From a checkpoint of a small transformer trained on Wikipedia.
Architecture: RMSNorm before each block, rotary positions, untied embeddings.
Training: 671M tokens, 4675 steps.
MLP neurons of a small language model. Each row is named by its layer, matrix (down: output weights) and neuron, and shows model dimensions 176-303. Each number is 500 + 50 x the weight over its row's rms, rounded and kept within 0 to 999. Numbers have three digits each. A neuron's up and down rows have the sign that makes its largest values positive.
After each neuron's rows, "fires before" lists the tokens most often just after its 100 highest values on Wikipedia text that the model never trained on.

L6.down170:500500575472439492444500558544479513548504506495511508495564546494522483535585441465476592568525570456542531470536513441458470458522534487429503494462528529468602441480539547420504444494506407458444501462484462542467498445524657463576572519578516562545508545438517485472505491481442573520530465521490516525489463498606528551566516477334485442445523496508542503483462440436566452501523
fires before: "w", "n", "ph", "onn"

L6.down796:500479500508416487532434531429488642472465517522589507529566476483535469491566379512449457495560493469458574477523452532519465407476486511551483530581495470456523459489448539519485510519540462496476453537492367532504425440501522588538426525590440381451476484521419491543482417539464521504570549434481526547457505608576443483561515492477523610511409419557534548491522457524590556464497
fires before: "il", "ir", "ill", "in", "ul", "im"

L9.down292:618515424498499447596568601493486483517477463545520521452535428454575492477505487438533513524554494508549532458504554556451494500411520355527584594518493499515444478508504456446416544492542418477427524545552511595482445515434502506429461551452467494508449563443499443525394409606482493385439516452477414469563534477519509541551419424513549511482529473462442489521545551580465479565543
fires before: "ed", " been", "ing", " to", "s"

L12.down1112:524523497523459536415478578429511422387508488439442470417455452450440494506453459515582417500416526520584476504489452529509478537471509441495510585596578515505519450494472545558463458476490469477510483548503445485555501517539514558437577489500441450393510398486405440489484528509560449335522529444466479561551492426539441528415512495491492370467525401476419528442466482444465545523539
fires before: "2", "6", "1", "8", "5", "3"

L6.down33:533546500473429471528509474527493478457480471521610483432523479436616515490519509512483502547504501418495482493536468548470562509430590531434476581572375560445489474524496516481496508492543569432507505492458550486476655433459510470440417546416435599432507481562426502552480523577609477418465516473508447517446547437596532478525531518518447545498613449548474434504468527538448536508445
fires before: " that", " to", " the"

L9.down504:539505441472488511465432610392558552484529558440605532481514551511458454483605470397558570561443467423557514549498518448551533457507565416566440563490442447544431501468425471465525557573406383453520524509484489495399594505508478596531522530522461502499614499436505505491419456496416529531470468477505507613463543481484526532481523458507514511548542518469559524572534537480486438549502
fires before: "ot", "ys", "ood", "il", "ag", "y"

L12.down937:495504634361510465519513499443509515506396493506490495514540462566518411469430455491517538385523478551524539493521537318527500353474467391538521561524546470525504436484467433472499495496447532500500414495488448509500486555479616549445512455503564511498546578448562497551483518420492588360484484483551604532509541500442484520554457488565464491590543521461439543483511576439501466541497
fires before: "|", "|---|---|---|---", "|---|---|---|", "|---|---|---|---|", "|---|---|"

L8.down554:470466533503527512581469520426475478525484486363652414512549560454425447499516483576497509464591547435498504482492510411571477434461502439439566495450443524538579568556481476435506468508460457507550479488479629484517518567519479594518524436383481510547523539484544559438465440531427529471434659490536381508531609493505500467524469540426442420483487516484555463529452506492559586493516
fires before: " of", "==", " life", " in", " and"

L8.down603:555439482519489469520529454535445485571628469479497452499562466543455505484523469457509586561442477486490472510498452528489464505447550444499516500501513577440468550442562543425495453476550477529531555570563484514473444408466467503521443568492448578551544531574594556470472458527508577454446502594546575505367415556539465493481561488491627552485502499440486626522424543530511510464498
fires before: "ipp", "ot", "itect", "ter", "ys", "ing"

L9.down73:538469533399484485448474415487402515429505508505501395443472464477476447512503537489612585508473563359415456464457459492474493567473511510500534408470420516479524500529523452541527534416381428531534538513540558505480524436498455497503522433630550487581435555449411412547498472488588441510378477540527447534479567561526450464508499576532542486439488569440449506514567412507491463539525
fires before: " by", "y", "ia", "io"

L6.down792:491569468539449441640467520458456495539530488481491501554460536527424510404462541463548497500509417642470496475541486560496530465527590514516478497436435458495463490500436508460484468530474466492396406523494411514491578482483485489503473544508496490513561587581503507396513509619540535483483407535535494482514429407511427550531496526532519475390555506591490595495593533592510571475429
fires before: "y", " to", " of", "ind"